Weights of a small transformer language model: 10 layers, RMSNorm before each block.
MLP neurons of a small language model. Each row is named by its layer, matrix (gate and up: input weights; down: output weights) and neuron, and shows model dimensions 128-319. Each number is 500 + 40 x the weight over its row's rms, rounded and kept within 0 to 999. Numbers have three digits each. A neuron's up and down rows have the sign that makes its largest values positive.
After each neuron's rows, "fires on" lists the tokens most often at its 100 highest values on Wikipedia text that the model never trained on. A number after a token or word is its count.

L7.gate364:503535534506524465455480516516535494424512456555406466481473477467515541524465507475482546472519510487486445436585521524485513541553511507513531542492470523494521513479490449513461415477557546507488530524483494487461536530477570546422521500460496442509463548511559505527484528515542443486514549493575472458554481461455486465506491483550543402386499439510440487474491501471512488513468469487524499479516516470536609511454527460446543495562516498485471479449494562481593461488531464527498474465465476541490540443505472548503527490527446526538484466462557572467557523492533482472
L7.up364:472465504519478493498560470472447555506520473564467462536486501531528506419481537530453434503556508567477478551500535557525481559509490515473536495450551568548488418466458482473544458523478453527524511524514493435446525400550529509517502492448517580427476425476488479498537403547516486504462489540468473523516473481468508476526527499505509419442452491495540506488506526475524503491520496506526454412534520441508536476513500606603554483511563473438416494517471499470517473425463493537516455475524504510489602462569474588555523531557503457482544518421467479551405501457462542513
L7.down364:497505481482404418517459466498519526468556422521498524506565536404510575527510528551529507575500582435478487582475479501545524559444463471467471503509422505481525504588477528525442498476557511449480480476550470533435537470544434460543530463530413559396449517529416487521512479490464473487552506498505442474469528464547503498575498475539417536527602490499459462473528544478478463473505521519497504452522523519494521458514440522509530494465528529445485459510421476525531547520557521537468485464425582536559482519469541426529554534516490470481505509476479526521485477542501505420
fires on: "." 35, ". " 8, "ph" 5, "ath" 5, "ol" 4

L3.gate440:511500513516467439414546562407490553484584512463493523520473464494507477520460387424466534473518495522465477497511501500530501466511522490562570405475508454550517515511475484550420514531488549519482581481496502475529515439518551515520504560490530480576478455547497538508522540505475538505481510551448561478592464533520503532431519518466569561478427491531434453500442460496480534505439543526513505595508494450468547585511496459565388457504506514476541519522462485499419559474512490440543496525500489505475479477446534523550486570514584449452568482526534523558507508515523479538
L3.up440:476479558500571453560500467575546475522477494516498447517532510482454443467473507468524437517405494489474501508532410540536416515547481488493559537543483512441466605455517511446497458456399496488525516441573496534465500447527494459470539531546500490502500471432556497492483495540436521467525500493565478469430535461523556477514500531521479431536568463475531440484514532438473499500466492530508491525478508511519483493410535522549564480472483465470502474486439565480427527491609452513460543431479557506517496534525538525535561463514474529541414495428487485551551475518516497480
L3.down440:535526581437512516528483444552496469476466503557521554487488493489472504512480500501510527508441511480546473515502493515518491560466435494411542493489476497424498513443479526467405502570497460482438550480464494501431533455502544507494490521486492471487460490561484582472483510456443547482529475465492550522494538450490529504532508519459483480503503479464554472421452498480520496429532491535434527490460486517480597583490464471510509507524572439478506535471477544478505471517469538435506495541520544543440454571512522458512484535510487513526509529469504504553546443569483476551
fires on: "at" 58, "art" 8, "ont" 7, "ons" 6, "at " 4

L3.gate752:456480529536516496453477503418520556493436535595578527512395469523515551466511484478569548537531423490503551531469483415448512537497554499454453596541554577500505540491542512523480539552499534536471489462564511532494506498505471482518500442528513520526506514497494437521431482440425428493495508494526511506531442506577565492419465524531497571525526511464439474455514505499529504509496488468535519510483492509447500536547498520527452393521470489491549545462515514489426442483485447521470529599500477520447436438443501541484497557526439413547443471505483515501485485540502498493
L3.up752:439518529511422534584515431466481484408504487486523512519570419477494498463546468506501527492510450431529468476426494471493481483529508511539470448479502583485507505503517570506494467498491500525555445448492503556471560456453480516507420470487439531539509477548537440492408535454494469510449507459493463503578434593526500540468566594508440567568552516458507506487420451506521562507528462429461490509519458560465454589591419463520451488453570523472461480462514464508524528454555529527512459445503504488539520546443479509461483476544460499597557462522499511501445437472518452508
L3.down752:459524515461511516542528484561492466486458480450499488485505498514548470527564522498515487413517530498553503486573444471491476530479528480517462547584509554523477516419457561418431532502464541506517475507496390461422457411453440471516504408488527516516516526579490549459480501458505527460503477501520477444473504515501579549482521493525446486503520469469511524499431503395513544482538503445482508551521460558501499570502482496418451520500545523470470465564525555503478489523500553528511478530455434471584539516478473580543485447572534477425511456436494521528461502416535495488
fires on: "there " 21, "Dar" 12, "Gle" 9, "com" 7, "Com" 6

L7.gate775:533474496558527460486529526477495458502549538451527527532467470443438470488550560557482544483544479517504565526511503413482488512505456492586581557482444518468518459509513512529539491504496541514492528512514443544465531444482572515587450539536506557511511532516506515501464505495508477496468487541456422522505468490550428478510502506601433494521530513566457464423487516524473535585469559552548502469532468529545500473498509519573516535464524491484517445515470451491520468450625468536581505495531470546513416441520453455442473490547541530472491428470533557532601468514474491489
L7.up775:572462442473457487523502552467514546470484542529470485447524524501480500495540498520536531420527500578527574567495484504558495489513479548480499474431480477444465513557470543483529439570417552556519423491529560517447513448454524527562440426434511548551492516456522489443423532497525466534453503519541475507544544476444440482518548541462487514489552493558421377439533535520480480471441496517485527419487475533460487467494535463493576478492380431511478522530509493491463472527587473486582506507517511465489405394470518513487505456535502502497514557544510589401520512507483461468
L7.down775:446567531508454529490524486506527540527463499503453541489533478534535559544473441536494558508504471372461449424407548415466482548429524484467492437514548431563470493506460527481470539508492548527558547465516529444525509510514520491383579455499489491538511517483505510481503507508458489480531549539545531467471486522512502509425524573468505425534469521463522554559510501500486518428498454466457532491465529430446469449476475489499441492509485424565541598494544535532500540466418485452488534468485499439454517458486507487490508483375470451536521570542465552470517476467520532508
fires on: "his " 25, ", " 21, "her " 7, "that " 6, "its " 5, "(" 5

L3.gate472:398550477524480441514469472457521470527446525465528505607388488485520524473452486515512560550536451564519493472455514414528573528523512494440514524433520500547421465507450482478540481469493544477501483432496514574539537431495466416404518523505532480510562589492486501558539466438426406573520494561486487484426517534504479484549434543460476543548449534508406472501482544563502503496502471514507527551493435523545495479569522476473533493505557503447516518454483483404485467478474554525479451495415449548532494464474483470514446509514526539556488524518521493565499500484464442453
L3.up472:498453565492465469502506483538475479537460517529543521571558540478493513571491541450504433531490425463488518496448423450437555537463464538425439544496593507487542477447494527499452571486505418445538534483514481492493475503524456473493469525499498481503502472534485493475438525434499472536462427532395437510485528532545543467557480501455520504514489532525442472516513515523455466468533464496482431476484495463486560550654490532450508446514621517546444467482484469452463465530474542458486480498489543505504499568456515455524484583537474426550477514480524518446538491488458475480
L3.down472:498476549421388462517554482472439457560411522550487575540438479458538485515500470499535438574503465453497501476536482496541493482536510565474471440485509500481500499545409533494489503494481456457415524523467522536515572461426486552471438533467512511508491473479500378491481486447561542496512447529494488600371477479525530506470514559437425496471466517513500521498535503424499526499501543453477519439439487531486492496479489456460515477568574494481519475506455435448478538506485448516547499564529465512441458479552438542559521568479479499472479502529483453548473521473443528498
fires on: "there " 29, "There " 21, "home " 7

L6.gate804:506490530498495443531548386471491546505494473507478470530535500467476495435512521496465471534436492576453541485535535472470537524544550540439497540592544459462510488442546422528522587533509516564486501461531485453471570487509493498447438475450523508425518466532508559470519431490447487493534499533534509596615528526472475516524494503491475475520487526510546533410480502469463453500527528497579548505500522486508495406543491529503483476510494526505393499462486460520513524519437531507475470472499530439432506460501516544518580525589577541490467476481448472536537415472491483474
L6.up804:601587500463509538502528467538439467463492523418499483524482558528529524486508469512533496542507494416547419499511481455555521533591608504540484577434507456512530506477551476464542461516375565545471470516443491481576471498535560499491549527522496460513498580511509527558516555474479476516474400473494452517444448549493497481493526458485589474413441425536460504463539539555496527498468549578501481522479490455520472513509483521512500497524540482443520404540576431467468526403443531474470498535509512560573526501414546501464511480512521516537541485471441535521443524481503503486
L6.down804:485479479490466449530534478501578405519451456430507536507547500524525463485455513507528437453474486534527558520453543492474504481519474451424570479550473584520550504498474463511494543516488413538485495440554502507475530511468553577539446466467469472454514459547479477488506432529527544543452508509479529470541479511464492505510520537556433393551493541417492526464506486442469442487508505455525543497450530435485427492492520433498484455442571506489426561455541552505523512561490514510477513465498519527465552458488479498542507491528585477470443551504510519420602460514433423539
fires on: "s" 41, "r" 6, "l" 6

L6.gate598:499454509545548601442493520511488536574445483417493424532505527481461455497564497421520456487504529460531495437549514519533489530553431453464513470474472514511498494505496511588431553471510496434376496485506467525391554499481495441504549517502447489529544438510545436504467466542522505507540528492534488543469541498538449442529511485498495502533446561522431538520469483519470498449526553515436541539507561496515510562470459506527461483554448541454546603432527553491523533490551492475468538623506532474444551506533556523535482476521441452394549522470504540516472487561462530521
L6.up598:502516431471571493417516515500538559485505428504489549537503513454489472508424531582508508490501537578446574454537463464435461569457507534542478535461463464447501478522460462460471433569508489503402500510467439425500475469475478481527527521509505492554492544449440523514512517471507444564564534544581566550523496471441512486455564520480482512514568542561543512478492500523524442443528481494530529577480522491525495536476492535491488549493516546454484542450460506479519530590513497526509396503560510538393432494522555526500473491541488436469573536578505485463526458553576480508
L6.down598:431558525480562431494442482538521568549484483546500554480501615482532455509530471546535500496491485470530505426487467480487480529490502498483489504541473498531468451496512491439458511555542471501477497577556531454575526427433568495510513499459466562492480470470456477501502475425510511484462580556563465487576541476491536557421468453559428481469493463479511491521470498441505503482483423456471574545503478544464501494535476534577465515463457564533489414510533488457507480538477472524487486528515503496514530528474455498514479584415411537459541439438546514517559501516575464511
fires on: "y" 18, "J" 14, "X" 10, "S" 7, "Ma" 7

L7.gate446:546538446534545510477443526496511500535509467444583514508434493461504461583507507505437517533445490501463537504452452475481490513494544433549535485522414555467550513475500500510490453474527524476531489536513542604451510457437513480478476531526457505507521537493511489511442541469480463461491546496504466443459482512422411455478527546541518531457526476526443528512467483506474484499473498532505475483474528548523552515492516510471541498536463531479535487461467582497517459542560537498495430505531510567516577474423523474476501502483511593592465445547516564493490508519485505454
L7.up446:464500520526513455514512486467530460518473485503494529482533472513488370461466531578508456514539539485539575466493509523464547543455502478479429470463502489485512470538480503456452490453441511510459453448449529446474540493493527504526460501366553596455492506478531515467500503485538512520539557477506491520475516516463436446569503498638518528503511511515516541454474577501527472502541496453478484477542499503541520514548477532499536523530464513508528402464484530492509482506501505509487493519514476508509566481505500388529493469492483512542492572443559538502498516473477533472
L7.down446:520450473478497444507513612524515576536432534477501505516527434465514539405517537531536527513502451467478457539541497467450499493539472562544497527468491410496531507516489507496447531549520520504527476539412458466459494454498517497476586536506488465435478565556400525549433484561576538502472474460479543536463467493508503517486481481549475519500530470540469434495486488577486485516493542475474510523597466563451447421499548511439449504528494498456503559454574501560497498532444456467508538461485536465547506471471474498501469509528504506373484445531485530483484499487540503557
fires on: ". " 22, ", " 18, "it " 10, "(" 5, "ol" 4, "'" 4

L6.gate159:450577575430481479442453467445511499487489526478520482552514517524542474379511471450494484507575500461448514529518483580516489566487544491531476578565464462504497486528488475452550507448513486500530452481553462458538559504468474530543509449492520531450492510539494508415578483556474515471549513560479491495553478489484532538522516439476447462471462458521571497470559506531454499514604489569488450511425537424623564516564583521535533496497491538480444500507468510470521552505467475531502538480487478474472512504559535525508485459484460498452515485544502550525579503506522433527
L6.up159:503454509490482432552480508431492441425464552456485447507459513508547449571527455448517473509498501455573492517493534502487424486490549559512502572530620538521443502610480523503495488482484503521461496559528494491548467577548540523520553531504531461520523534543482417503461490510577508495542536464585505571483464575525547518492537528508494528518507440421461496587500472502506499460505508459484527563475444449428552513529475471483395482571486455527461492449480496497539493489501460534503487481544522536479552521491436462517494588500495533506529524473464555528504530458572384487
L6.down159:539515551565512546448481423507476453546490540498520466453549478531470525479470583487488579443476492498478507576474478530509545500463487544466445483521390418477521552467511464528466547460493494488533545452490497525417526451548491548457421460441473508514526519495449508473573481461480424521506438539474468523478535476468512440483474463458543447538463456535550526472501504437511517574482490477455520453504600561563480449503542545423548460486529490460557557554523493469486507551528546453526486498517510473540449536518497521514482489455504461429464522523506439496548433508513513609
fires on: ") " 16, "s" 14, "s " 12, "\"" 8, "," 5

L7.gate132:509480462470582579451570511476466514489482499460457469538444535493544508513532568530494572493473521496522539490538519468491524502524475485462488458450472446466493536485480464568535512534528469532441449522475497531414482400485498488550486467501528503560548480543452445494516560514525511479482533451515584481547572489497500513500464497568455551473527538512473476422442558550501506434555568456486527435558579449566552508537497500549493491455428558510531571559554456554547505483559498481493505651524536446492572524508484544497513502522564518460526496502487489584527555604525502454
L7.up132:500549511484503484451517489486515557492552509500434432510570579497478609553505511457481466503498561472541464425505517490496493589508514503558464537509486468512573466523458502456560511599469433552475459440516430438575590512491554529542547565521472484486478495502499490467524458458589536510502484508561477453563411457546460502488536531473482420481436515483615526428469512467526483490503521494557504519512543499551515479536525495562537488470525485485459549444509509469535567417502511476499460528516579513506482502468494491545468537550495448416516493501567497507552509547523460484
L7.down132:433468532481487559570436445518481506556485478518443505509520503579501527467521476520538578494450447430492556495506455507495507541522504420463436461497557608500474532535447477504503521475540441491472479562498461528521473540466498510523542469500539544544534541545550494550462497453553496463542529480549481506456451501497462552474535531528585526453492492494524540401566475451568510418571504450563466517439547582497506503497522506510513501553470529535495430479579529458471474492527560550455549573526516441483471529527485507498451410469524518497584507463507565474529527520498416549
fires on: "'" 28, "-" 24, "y" 16, "J" 6, "Q" 5, "’" 4